From a checkpoint of a small transformer trained on Wikipedia: LayerNorm before each block.
MLP neurons of a small language model. Each row is named by its layer, matrix (up: input weights) and neuron, and shows model dimensions 0-159. Each number is 128 + 24 x the weight over its row's rms, rounded and kept within 0 to 255. Numbers have three digits each.
After each neuron's rows, "fires on" lists the tokens most often at its 100 highest values on Wikipedia text that the model never trained on.

L6.up1039:136122118126161119121115092144094143095094109126124156125118103163142123152124149121146122122123119112118164113145143132102191143135101143171127123093126162094117129123152140089141118062143131159139110139128100072101132121110128201153126149080142116160130108167138092092140145134095128104051124145136127152101111105113121082183115154126141156133122115106150148166134122176140117122137136099177127142163151117120122138101112131125132079112106129113128140127123127186107128100115130
fires on: " the", ".", " |"

L3.up88:137132179158169138169112115124115088085135194089099115142143114104129132155133145151156116115121129135134137140128140121088090111071096141112141152128110169145100108117155109115103120114135120133091143108138091103117126097152163131137124111154144096081137141131163110122138164115133099139122118152117094112185145093145140105194107129105116116187097073127166131151088128144102130126131152127102114067131131102125114145142128121115157119138136115167147121168112144121096124143144132
fires on: " team", " government", "C", " career", "-", "G"

L6.up1159:163111107075133159100117155081155132114101099116092151131119117143118156169103168170152109104138113134116117146099121130133114113125115130106125115156184141091144173153168123119115198108119156175098167077095157141146106179144144108118111132134144125116127102119128150110128122143095094110083165130128113150122127116149171158097109134158113121117097127086151101125117133124111153140129120075113110156150152149155139114158138119114129114101118169140095138124110123098142120113110089
fires on: "oy", "it", "res", "ou", "erv", "se"

L6.up967:114131135117104162132088122105166074149111149119139161103170138143162140085155146097140132120120135155136143105137131176093120155101131124134155116135123170149148110148147136135122145104145129135145114108131148160124093153122124119110115104114121082143121130131107170116144178121088095123103112139130111164144094127123140156121031131107114142110095086098115111187183146119095128150135115100135141082123136107124198089144137127140115144132118150134112125133146101166142144112145115
fires on: "oc", "h", "oss", "a", " rec", "ch"

L6.up1066:157132121110140127160120117120121118122118097101100133096156116115137121166140121165125108138144156139129090116135104179096116086114101112140134140155130147101111137190126135160149138116160154150124118159101168142103092132129114090143147131071142112157149123102090136133119152138112121096133115112079135151112111077104171144154122163141079134131107159127130126156134130114128136191113111127121115149160115121147109078107135116152124159102125134130087152098122092140175124157212120
fires on: "w", "u", "ch", "t", "ep", "ak"

L3.up1227:170152137133144101112124142106110129117074185112120162108123092112147082176151137128129105187153170126130135113164163097140121096153126134168104113160118155098136112124164153139147116124106132115145116128153162119135103134092120103121154174104156118136137114172106108113151110133120084115100143158114155109114116152097125161123137099155084156103092112119124143177109134131101110117123141162083134136159109102126125131129077109135146135089120092077149111107146137094105116140134150
fires on: ":", "^{", " on", "ification", "'s", "s"

L7.up581:152122138103078155161114104138142120097088112100140130134130130143139089151129159142163169121124112166163142127158098144127126126107136138104128168114104160114126149173146135064167142066127159127133155118156140101113116138107117134145123108145138098160144156118131098108124152105102140100087141157130130193111101107106168114134105143132098109140062092119173134143088124126124131159136137096135147106127167173166179133154120123131143134148109127143116112151140114100099117152155123
fires on: ",", "-", "y", "f", " \""

L3.up592:110158103132103153089063116141140076110153151113104169110122122145118124119146143114144100189121108125104167126132127122151118149112119125129108148069153158093131115107127148113122118106155143175083115146122126129090150123172138134140159093139123117184146146124133045127137123141105118114127108126141134144105110164072145153094098117138123148138113080121119147134174150154116129162104090104112125123162135135113126111128136127130135136144146149135140127135165135166123091112194119
fires on: " m", " cl", "cl", " le", "l", "ular"

L3.up952:137161188140086147152114118105142136101108097118154175104171143160163154186119161078148107118138139089113110127127109149124114097123143132131127131149109131124155149122139137116138130115122134167126171086125127139120090173113118122135143157135149128123119093136132149088143113112132111098140074138107116114103105111076105108113113148117146163089098126140166105133129149147102133134176112086081132119137172151182145086135105125119121140101149109131098102114163136154121093122158157
fires on: "act", "0", "ys", " requ", " des"

L3.up1119:151175158095123162147157137116119104152154136091088134125107168160166149138128127096156127176144136108105133155112074140156121128162143120086102122107126157135128101131089156142125154102142159178167140138132131157110138125133082122125131110090111120145138112069131127088115120141127109132137096160134113161062158123101128148083127069148102140121126153097140118149101123108141111129153085122128141144109158122123099119142143156102130151126108133102146169130155108151113127117183099
fires on: "el", "at", "al", "l", "all", "om"

L3.up1000:134120119141133117129094103166159085121151115144143155128168114113121096147106132093135109110079137117132122099173164101161142174125124131168137151082099105150122131131111173131121107138122136133102165152100147111138123119170114141130148133147091121145148137168111129122137117103135123106092133116122119135103111116068164120130151134139172168084134127106117106121144141139101135137151143089120175172202125088119164133155133124155092158128118083106125122099178084164122127130118109
fires on: "n", "enn", " Don", "on", " bec"

L3.up510:130117166142129176101124100113124137076105138113127137133124133103124128093132122143146115149145124119137190146118100158109098090099115163156087127102155140151123135145099118131087132086137140113097177098160078139112151114133145145153140109140140118121145112103123100156163144101096103101154114168139098119130116100182137100158154124112105136140079100120134085156111151135163169101112114110125126131106128119073141136143115099099173148135111124147127165191150127117093132131141087
fires on: "ion", " career", "6", " which", " government"

L6.up591:107127168104108119092144122126169130112120112101115118158161095113083123145122145104144112108158099151127148095129142151107121163111057129109100129167176134123141108116150148123129165094105108175149113109142153141142099133138124101147120119122109118139155120113148097145174116131090132103151160140166094115135108116130136139164144137154152149151079130120102169164147122113088152151116091151118102147149156114083090116155163113150139137158108126170073122091147162144103123099118151
fires on: "port", "e", "ion", "ort", "pt", "p"

L6.up229:137131108126138123083095134147139122094165127172125149141199130135104093105146144170152142136153094116136135097134111152145117133096127090105113136116179144086102140159173148134146112105168091139128113125127098144112121152143120126148142152149105118116114182112121085117158099107141068164088129113171099151123094128120145109127128147147135145183104122113121090134142084135119160149155137124121142102142162121094187128171112129166151099109108127131155126119125130099100128145151130
fires on: " te", " j", "c", "o", "e"

L6.up60:104173098122126133117104125158115113085117125157120160119138127157129135154146137108144094088096105125098142067142122151092086150125110129165129167121159145133119175131097130123147155114165158140129114095111120127096133153165140124107154130129111093143139176149115130172139112119097138108122105130115104139139112112114122147118131139148118145115116097106144125163143144161134090154138117078146112106110135097158176102182155141095108183127123123129082108122128084165179140147169170
fires on: "o", " resp", "p", "sp", "oss", " requ"

L7.up51:135115123136113136114109144119132108160150126103125142131167100155163131081150151131125144126143142115139099129139132151092104170098075137112150148117153149094130102143144157126134158123187113124101160120146112135105108151180098112132094109156122086139139119093114139122144139131119096118134118208102124189099124110118174145149103122157126095184123150127132138129167124114082140153102135128153121113129093056109133096155095092177144167124113137133129118141126111118137099115127111
fires on: " R", " l", " s", " L", "ject"

L7.up1182:099146113143122124087062091130086116142123115132116143127085139177139134142124111107130123155132088125122114153123101118149162163097134127112146109133106109108071116123152165135101179118130160145170155108172125140135096114134116122129155159135105148120130174156121119187162092110170132113124152160130143121123106139120167112117143104182139110136100060111073108151131119133128153113114120145133130134135107147133114149161107131130118129156106075128139152124146133141106135075174106
fires on: " al", "an", " off", " ob", " inst"

L7.up259:126142100131093102097131107150142078140116176148117134091169125139139090150132134138124106131122100117069126147138130147100079140146142121097154117112128138134135131147203115152129114116122149101141143118114146124098136108139116125119141183117143100097150170154116150157148134108142145103128140134149069169148123113182158136136141151095117144132112117094114131134160124150115137105092092132094105181129076160158132101117096107145154099084101075126117143123149138154100107109145131
fires on: "ly", "ust", "ac", "o", "k", "z"

L7.up942:140151125162143121137106123127124139144096112120153132110104127110146133131121137139131138120154116136121120093130120105131076096148119169180157151127123106129127118082110166116146154111135168143135135128118113167098125151077173147134128122165159141159142135135091131133175121091079136105119155119116155130144126099151136151114109085121123145094083145089074148150164172153111143105131127122079105093132147137087117140170113116154138145082131121112089140135111118162074141079179128
fires on: "us", "s", "ra", "y", "ers", "ch"

L6.up959:135138132135164116120089165124131083096101110102143193104144096151171107103094136160148095114094160124156117113200126109139133126152141122150105166136149131118141126129144164155167135110157142146144095128120112076088102117164129131130180170155095091126111131176114126105132117114131119126083128124074122135121131113117145119121113151154124149123121133133143155147158106154114089140122089154090141083111146125162126126141116132148133156109145147138112110146134160075109155148093141
fires on: " Sc", " |", ":", "ri", "j", "ro"

L7.up1235:160131105116098125134101155148125100129154156120090146135176117159100079099136129134142138095146166124135117069147154118133121140106122106148149131096101174080131127111154171151122155099124160082118096122123093159135088121118112127127159113120137097169168161138125107142132125130158139117112102147128085111111102163122150118082125178126136147150121165113107122106140098122152133130122113101121119111126115143125127093172136114173097130090111121162169128073182140149125164115149149
fires on: "k", "en", "g", "e"

L4.up851:141129155072102137113072134108130145122106126074096154111142097157130113141121134167155172125115155166142121091118128124118136162145114087142168166120166145100119120140168157174121111121097156132163117149153085116132126112065148123150141114113117152140152157104090139137116109142138111108105107127140151147122144100141124143078155121134105192119087151126150120130124109104126138137153081122137085126152107151140132103134167132136151151152103109075104132157128142089114156108113145
fires on: "t", "or", "an", "m", "in"

L3.up839:133142111138127139144128108154119144108101084153133142102165145140179106194122127151141097122167138124106123113157084124126096128095163126141138139112174122121125136148135157100130084138143150116114134155106147136096141123117136122118131155161137107118114113084095087099174147133117105091100106125125109156099123122131126139124085153122118148149091127102120101128188137136129170069110119108117147141172152112153161110177110155141123161124086058146163125133148110154118125110157100
fires on: " acc", " both", " in", " inc", " along", ")\n\n"

L4.up779:156117144121138095112114175158125125098139169143149155106166111117193139132142170116138104105144148121085104177149132122140105110153109148180133153126131160112161138126151153105138118096155158132134170123125133087109141120148129135138121127138116114139140120133134108105117142137139116131049125100155144185146097130059137128132110084117123144152101138114138165121119108150059110150098118089089120130101152136123126117148085126105135138111163084087128126103117110136124106134155147
fires on: " sc", ",", ".", "sp", "-", "he"

L4.up1134:121119111146100152128140093094111145100149137141121149094162130142148108149115171114171128138104168135091133110132129121089111131158107138103102122109127151133160100163153123129103142113126129162113177089114132125081105116137114144094138126110133137107116130166099150102202128122136128124081108149067106127145131098109124135146096158087129187114136115136127109131159146165146082134152120131118128101102110114174160082126127129148100129128125128117127098144162102142112072123159187
fires on: "act", ".", " requ", " just", " sign"

L7.up1247:136117136124197124103093145116107119142160144153102129110151114154099144155111185129158067122149154135100124104125126134170152134112096120161107119160129164132134121129122104136129099130109163092136143110110131100125148110116086137108135153141114083112144116167115137139110139114123136102104106144095097122092106117052159099109142132153139195132132155153108122145144147133104119141133131121119151085145096116154167151124148117142160172125117109105100138113162144068164137099127096
fires on: " t", "g", " d", "2", "1"

L3.up244:099128121138148118125163140125165127103102117134124106108161104134148084152109158152135117101122105138104116106112122109123085125133133099123153154139162133166133118142127124116169161121111153151116166152103104109126129149104143142108159169133149114119128126091077126118161129107124085092145090109088166157137122136171147119100113133115107146104140144107101093159161173153124177137115097113110057087130109118155127074192114127100111167113118125121122144125142105156122097112155087
fires on: "ers", " dis", " en", "–", "-", "us"

L6.up1262:168158099114182108140187172092117115087109088124122125060108148136104091138107134162125155169131161126090097072138119110119123115094110141134129140105102158133137130146130142170116135150155155157112131148119124113138161080145140134125128123149146110123118140102176099145157093146116148110139127107155140168107119161106108137120104122160105127123112078097140100100151120142146125146090139156124150135144120143129093146133158095153138116118119150134153159120145158061123123117167123
fires on: "ed", "ous", "ing", " with", "ro", " of"

L6.up1187:119161145138185099111131140130161109070100124107112167116130182130164146145091166113147098134086134125109189145145135120140150131128082144168139121148117130111140157114130119119142131083132124093155140085143078080129144126181124161119145157107125133171120144148125121134141130124125150122079117142138079174119095136098123112151119141131122181145100127094161142155086154173118108118124131128116094116167141090131140095151133158123122112105118131113141171125144097123108124120124145
fires on: ".\n\n", " |\n\n", "\n\n", ".", "|", "-"

L7.up500:115126126141118078105177114150136102128113120140104128162140171136132097111151162128148139119136135131171156131133129126114141110101083131179107140096117125145148096158144137127128160101156149125106156127167150131131130111156128110096168159122145081180179192122148101140152119122137099092124082096147140109134130118150139162106164095152085095133083141105105116106121161146106114112118107101122138134126147097102106134177107125085137158159111129169142148129099099148099099108145110
fires on: " \"", " ", "-", "le", "her", "\""

L4.up1237:109141159116127122125123131167112152106182104147125142138111121142168127166082109133116162120115126140143115130172140087160121115092105122114162104084105122138112073139110156110133129109147162167147129140131143150145102079117125119143150126118147115134127164133148092083150094098132109112158123124150124113082110115103155117084101081136160120113111162124122126104090166118126152091185125111095147153160175125127131134129129099118174125123130122142169157163129125133154075074113128
fires on: "an", "ent", "id", "er", "or", "ian"

L4.up630:137134164136175112142104149106120171142119127107095142126147119165121107114144131136145112077123148109153115097124125138102121155116142118153133132162136164148115105181179151152098128109103167115157098138120082130129131099094080102138151124120092106123120183114137151148106099112122124109138096136126110086077141138136123126104166197161113131139086165099135118111130108100146139183133181112138127101167102109126083084121145131110101157149102128101132144116132119140122145115139102
fires on: "k", "t", "I", "g", "in", " II"

L4.up753:120139127148116127113105142164118111122167097161114102091106156173165105149120147106144127159147122127098114131154149121124153145108060145111105150146147126084137079101105126123126144102107133182099170085141127159120137135124136106133124144155096140112102095126108128097144117136119151118159111144130133103173114157069133108109131088117140124165142158079112123129129157165115130145185125093129127122162149115123161139145139146189167175135124115124124105150143130166107088119128163
fires on: " comp", "ician", "f", "minist", "ter", "iter"

L6.up1086:153148134096117137132137122133141123119150097121094152108157164121122139112096145116165143184135166101125133105148144165143138096097129137091164088110157123093140112130122156167155109127105110141138136129127127151128104140130127119097088100200129099133115127162136102100139116095122138161090102141125109097066118115104105138137121092133140165152118068121132133136134139155116142098159099145106105205105128125079146114172146102099138155169148133130139117114135145110113151090157141
fires on: "l", "pl", "om", "2", "amil", "al"

L6.up1190:116124095116135129141157107151146106099141125133150106103115146150147121138138108106140085123159162174127145110145132094124109162126102150158117139124135122156080146084068160143127140121127144104145143141154131174104160169105140115116154156182139090136120144131130075148094147133069133145130122118146127113157143110146154173116065117106130116120101184135120140166159150162107160103135127125106101096110141136099157131160092125118127143123111126147080161135151102151128129108173097
fires on: "y", " as", "er", "s", "us", "le"

L6.up117:165131132131138117139074153108076076125125127119103132132143143123172128082124156140153101135095150141109167143131165113159085132119120081113155159113153134137090090153114128142128181139129180126113145051142131112110120104109136155144112125130130121121111165120158103138097119137125106131078111110112104111088091179145117142122126120132159160149097107101153145112137124122135150158150092095120159109172113146109145115125165118128144137128143131151163117081150160088156141110135129
fires on: "2", "og", "are", ","

L3.up847:129136113136141111123122122171137144107102069146137126114133160083165137186110135125145149117135128147141111121127147078094079073128133125142128112098164150118100124146139128079124107103087143127134111104127157115103126086151170127173160145135188115152137176125143113124130129098132156125102087117162077124147154120131121118098136168140105153123097169135149095143105154167122137131129108137087111149108182141143095118116141128117134146141108103169118145103131137168107088117128104
fires on: "ional", "le", "e", "ith", "&", "y"

L7.up1095:128130099136090147117151121140168142091104103145119152140117142124134119135143148080166138131112144108149143133141113170073139148109098135126120158145120183149145118149136140116126159105147135143102172112188164102124087126155137127106130084152119102151136086136142125149144100103109108075119132122135141159148104111127156143125105125128085166124114117092110143115092156133099121096104146079094113151124187141147144132192135083121179133111134104138115120112128124097147104100168102
fires on: ",", "-", " him"

L7.up343:130138155135112186143104140104138106066090146120101112124161174166105131093102131086138138130112185113127163140126141127142143135106125111150136147124132191140170127156116148168127146125101148140109164102128151121124084115147085117110112111140094099154155128099061115138075103131092113111110141159109115164116123164124139168125128135093115112111100116142087126153079150144130112147125108101094109098161137143154146099141135136124141145118123159128124123116178135152169122132133129
fires on: "ver", " m", ".", "ou", "ac", "ch"

L6.up105:138145100124182138097111119116123153101135153131112111145129153165101126164117156093147072133127151116100143108126144097108166182097141103119136157110133153134128123133132163132127171140115148101089123143115126127140127120158086147140132137121068118140132122095127137158121098120068134128138119147135120129109145119067133201113169156178108094126136170105129118148148123094147159186119160113135143106161115090125123131141135104128126173106150100134113136108141091106156113134128085
fires on: "t", "in", "m", "ol", " rece", "g"

L7.up829:166142118161120096130117151132143122128146119109116100116149129095089108124161121133130102101131139142140179131156159153110154095131108121106085144162141163102149126070162081163118112094101111126121128116146147128105158061136136125134119125153124099117166150117164086146118128106121116099113105133136116157089150189135136100095145134158143156138087147111127098137141114142098125157140111125107130118131135107110069123171154135089135159202122128157142133111152128110117119156171144
fires on: "p", "ack", "-", "I", "le", "oll"

L6.up607:140112106144098137170114155153132137132107071149106102094134104153137168110147163107148127122134116151115120120140151124097173155089126130076089154185116170115130125166103118146139153096081132148048127157153113157116146152168109125125095085111107115140125124128140113175100133139079156124128137125121146151147081125100126155148114127134090126158136083102109134146154130139129144159139145134124133110124142095133151131158097112190132112145118122154125123118148099136146110112122172
fires on: "p", "ol", " following", "g", " before", "d"

L3.up635:161121127126145083162148128161130108126143077144104185072168138097151150184104153121144125131120174111120136131147166160155179117116112110128109105142146128138122113096104156107151102123133156163091131086094141128118178134149086102117133123099138110171137149146128096128143106119129146101112133130127128145074091156073124123111122141155125122135125136100108093131178099146088107119137104115107143142148102123144139125136108144165096182125104089123127136121147116129166104113143127
fires on: "enn", "hen", " prom", "n", "idd", "g"

L3.up717:101161162133138125125148101112165105082106175084128118141101169059095114139128148159146117151139152119121151098121113108096097125152122116108125129108182125154132110140115129091108101135115098134097153123181101120130163114172145125147117127118105118130147108113136112111179173112104111121109096103147137140168127102152146128166110155144130130146142132109161137163144175137128170134123172144116072105148134137105166153133139105158103143126098111086108112137121080115121084122120132
fires on: "-", "re", "ru", " career", "ate", "ation"

L3.up901:130124120149149133084112151154150134110175142114112158135152130145123120146084141148129094098142132149110135169150146131149158128119165175127122160136180119136095118116144164144119088104077143102093139138125124141114134108105143137129133102187119117100094170104088089123131128140111149132127097089136105109073106114118119102088065124073123176098106100123127118149156148161097155108146118102139104129160121116130132077156122145121095125152123081147150149125137100155136132146122132
fires on: "c", "cc", "ec", " dec", " inc", " acc"

L3.up388:171119151128172102102122153115120127141132127138135120084138119082093141103102151092132153107139155125147140123175139180118124123122148135102148151179103157127132127122142133173142130114092124105092144103149088116101111114134115126151155115150092121086139159117146099194116108097129146115148131111141112142142102123137116099135122108173113174165126201122102135127150151144138141172137129133107102110106095088123090151149150135133085155147143109173137166131151143122129093147083108
fires on: "an", "l", "p", " Jack", "le", "ney"

L7.up69:112143129097137141138125129133151089113105082122109128094142145156123130124098123115115144117127173140127160156159123121112168117145141128130123130089042124105136144165130120137169126160133163140131159155117110146114167134154088094120146161139096099106182175143100124110108125132156164148085081130143092146089113084116119108122145154125109176153135132109093120134151119131111149095125129125127159149129118104144188114136124097134126173128108076164153146135174114112118146110118108
fires on: "k", "c", "ck"

L3.up1192:131116176131122109113124139130105117127176141166098147108113105129139110143096147107153119145111114085157150114149123127150159158128117109090110099104153092113114121109124145150123125119100151140174082088122143115127114158139151128134146135147171115138139115173103122149155096105142124135165130159120125083118108108151166117083147080160115115120110108082118082138104130111161172117184159127119160146103142117100110085145122108177156126137095130124158168160167119157118137081150115
fires on: "an", "el", " in", "er", "ul", " al"

L4.up553:137141076120151148108137091116101118119097111108107138139173124105143112114138149150147139088168128139132164112091101159119118119150116156084125131147138119146143139104199113145124147094119131121147130124137130145122115124123133118123144103115137124125123178112116077080169099160114149095117124170128103120118147117136118110138090155157099158131085151117108164155140123124137146206161116100113123125142149088135178121172143139098124112141143086132108159121135122167050112121130121
fires on: "e", "it", "I", "p", "us", "its"

L3.up775:150124121178157098114145118123148133125151112124102108125127138130150089151141166112146088177165142114110176169136135129143149129129097111190147113152175128108149084075157133122129077116141134145129094130113120126124113102106124132123139137144155148112153139161148119111142110110143130117080139185107098135153133108087160121155130115171116158143081092110142127183149141119115123085121167118120124136153162111153122128128080123113136137079112121116140099080164109131118110152103155
fires on: ":", "andidate", "):", "ification", " office", "order"

L6.up283:119169103097120119107154154156185115092101127142153127100188118177113072159145132148148120158164127130096150180103140131124143117110128118131114093138147148090142162165167131122189113143121145114092121100114120136102143123154146088121165147097120116110144136121117108062116105140127109130140161126153118157109146109136122068114163133129094117074118108112142130147157119135108122112165119107107154134129117118145136123119132142097136182105103109104103150147175151130112123139151120
fires on: "k", "o", "S", "ir", "w"

L3.up1103:158128137118122131091092093147162107128146146086113189115161113128142130115117146125149086170119128135113150123102139128155098145096115156164179148134119136126108123159183120147146153103175141141118135168104079132102144087143091114144137124164121124097131117168128142106140169146110115135099149115113129156144109150091125148143150116113121163148111106132095140127168141181108099127101149120114102106146119066166139102120147120133086152075109112133122090096150095144117114134147116
fires on: " sc", " t", "est", " ent", "nt", " conc"

L4.up425:074149139140118097125149113139142162088082128135135143124181147108118112127095135171136150137118144154157129105116171099119100116143143146119137102130140131140157126177112152112135161116077141142148142112152104111128081108098152136122148169138115114134158158112152112096179130106121091087097112134117110130113133100171087144107123142132124104135130148123132123152126141120138171133105110162087055095138151143123120085142144094152116142147153112141119171101169115134146079104172146
fires on: "ra", "x", "e", "'s", "+", "le"

L6.up932:100169117151131138106152096158163103101168137124112136109106125148112135083145142115144140160136147120116142157151144160147135157135112153092127147150119128110148070063105130124133151109145152147127143119137096148100145113144143113140128124102115102142145138112187126134191071128094112125105120124140148146071117139135103129085095117131077108152116121124081155136131146108116111116095078165127145089092172110137115116164099113125121166123147175122133157118155111155109109135130106
fires on: "il", "cl", "al", "l", "ol", "ass"

L6.up733:128145107120150113123104154111127106104132115145098138122199137143132122177079148186157125139131154108127136122151105127124093117124131101122123102095176125107142145135121139147150115112120128112110130085125118135101121164141073116131174155102086102144125131143119109115136126118116099118107141124143091180116107134094131127101138170202101134113099100133167142129160097144126129157124125090088124106140152113132165093168130118149133159127147127132076112116145134072144139143126194
fires on: "o", "ri", "e", "p", "qu", " |"

L4.up125:175159170113124121128119095148122131100143123127107139133099164099141092152157129119139156152153109156113157134147052132100125111127092119177129129126130124046111137156145131103103093101172141148138099112139148164094115142111117130129133172154114146139138126136117139135127142122159133149157152128158082104145090162107147097151120179135110153156085089128140115108102121149094136110159151081102134140161136133138156153155087129114171141124129144155128104107142123142139135153088121
fires on: " app", " re", "m", "ap", " ev", "um"

L4.up90:116114123124119160158123156167141128086120139116095123131114134143108167149105145114148132110154140152179107126115151170132164098100134137138151134166121202139114110151122147137105121088112124131149108174122119127124151099153129111145105134149131108165155112125096091140138145120107153106128117125143112100112113104083132170156073117146123131126137145118111144117118097149123141139157137096121083094125125135141129098070126139193116108173120098146111126143158112153185091103198131
fires on: "ch", "C", "and", "ter"

L7.up235:132123123135120115166134134058103118103142145125118137139194126168162095114123176103141127120133139152131153179143122155076101139166115129136149144114146139105116104071076155125151173122127145149142156097156101136110087127084121113135116102122099095149170165106127115133117116134123150118101090167093124130130139114117131155098097139151118109138150172111124118136135116104111123163147097108141121116142133102135123116181113106176110163153128131107092123133155097119123109107157081
fires on: " l", " L", "ers", "el", "-l", "t"

L4.up469:131129128099151123069081131085099104097098113113127143121125097170097152119154116129123165128118133112163144144165137127129104167150097145189132152131089114165132101152140156149088119117152144134177122127114126112101139113139115166189177131113113122120147131199149118106132160100082139121148130114137131153110134119099124095128144180072109155134112124128117147159128126126131126151140101092119087120127159118161113088143155165148153117122135118169094138116123123156133130106143114
fires on: "o", "ep", "u", "ve", "p", "i"

L4.up71:132159107098076140128125121137144105129160110117125206074136130161164137100107151151144101171112138141087131130152140149129133151145147113148114099160147117070166116074110169164156139131126156201100138093095103135109109137127145095129145150147149111148127124126121119126141107131122098118081145144151155133072084153072128143093117119124121139165107115116127130124177149125115145096129101126122154137117124126143165111138116124112109130117136128107099113135116091171115149110139140
fires on: "c", "l", "cl", "pl"

L6.up553:119138132119139117109103114121137104095101113096154149097114133134143118161119135135134077150112107123167189112126143131101175107129107158166127139109081143113128132092158156098146103105139153115147144083157095057100164114156145181165153174124106118149142152139122115146148111104103153110090124142146094170132096123130147115123110156154107154112125102080125127167132132129120145110105164132121105090163114110090148138123130147152137128122111114149127154116140104153145130103158063
fires on: ".", "|", ".\n\n", "-", " |"

L7.up208:127142128135090145128092168158139110110140122122092105087127105168092116123122156127153134139119136149114138131148151135104130142099149158164145125165133190099127142167104158148169168143152136103118129127124157143081088129161097100133092139119095094161148113100088140131119119137091087106127080129137104136117114119109148181156108162143095094136128123109081126124130114130108164143140125156156102110117112105126155083134125116177114128148147141107097079133117064151150134123130152
fires on: "ch", "ac", "ol"

L6.up1205:176178157098155123111149170097141141170107123147123143141103137171119124099105149113141079105120167164123121113149086100143136130142116109102109125149126091107141129141199168162122158141121163160114139120088139125123124165113172093147128157124121137133124113101107126113117094146120135107106121124134145142106126126115147135104087134149164083130143142122114108142131118103097145145148128091128144124119135147139102129143163088135130143093125136051083158133110153084114165130088084
fires on: "g", "in", "ia", "ib", "a", "ig"

L4.up233:123169150113109179145104119135141085143130118122112161123111113159133111154172174125151120120151121125134125130109119132134077123110121098132135170155163157097132086149163144118089105079160132182105113098115133151116124135066122114146099136091128139153134091114115122126099116120142129097126145174160122155094095158088136146092078156079141140164123133144131113140112112117109121131176111078120129100140126123108169125120152161117168160138128144108100116134153118172103123109128135
fires on: "\n\n", "u", "f", "ter", "4", "v"

L4.up525:133137097101180113074118129138131136127100064176125117128129168126110138100122142107122121153148139126134134172152091098128098110123095151097138131060107128129115136183136100141202157109084160147135145181159153120139138125130080155075111101127139119096172095116132118130130129145165137102110154111133148115115125097118139117160123160132115105155123128130126140114106138103108134108183145168119121127109137142103141079136142148116157142141101121114153126140151164145119147118117151
fires on: "en", "ck", "k", "ed", ",", "ent"

L4.up1062:117149134122124135124115101141141161138144064125128136118151103162136099117099159119144145134159153096116119155118155080116149102163090142141164106132137083091135106155121154153141158118124159108175121129154117157114113115116079105161120136145055135163136132092160131125167100141106165103095103134119114145114142119058117150128123159129121111094098115104132139131135133119114108121149099111111083117166131142117106131179134099169140112089121098087132133118120099149142092170129134
fires on: "id", "h", "iv", "n", "8", "m"

L6.up444:124150147118129153106107123110122104117139135111107133137185113143140169129159159129140146126153137080120094144130130164133087129103086132144112121108119151104099146129136136119127120089152114125170105093093164151087112108138141090142112165098121081084150114142153091086174114125113169113126152144151099157092135148155151135100104146107128167127102106129115158194137131118111133141131075102125101111100146146138133062156121134131139114096082096137112159140149113147137116127168142
fires on: "ep", "ail", "p", "e", "us", "ect"

L3.up293:158146117123136123140118129159161135112086110160121127080140167115111122171153145128143126138122151162150108077168137105131168080154108173118156149114122156092085132129124148107121082104106131132120158147170102104133152117147097140153158136115128139133147135105111097116168166126104118111108084119163092156090093110115141115135081164144105130127102144122190127148139110196108123137108146100071114113136146116112132118143136146094093132145116076133133128128146121128094117140124128
fires on: " the", " The", "The", "-"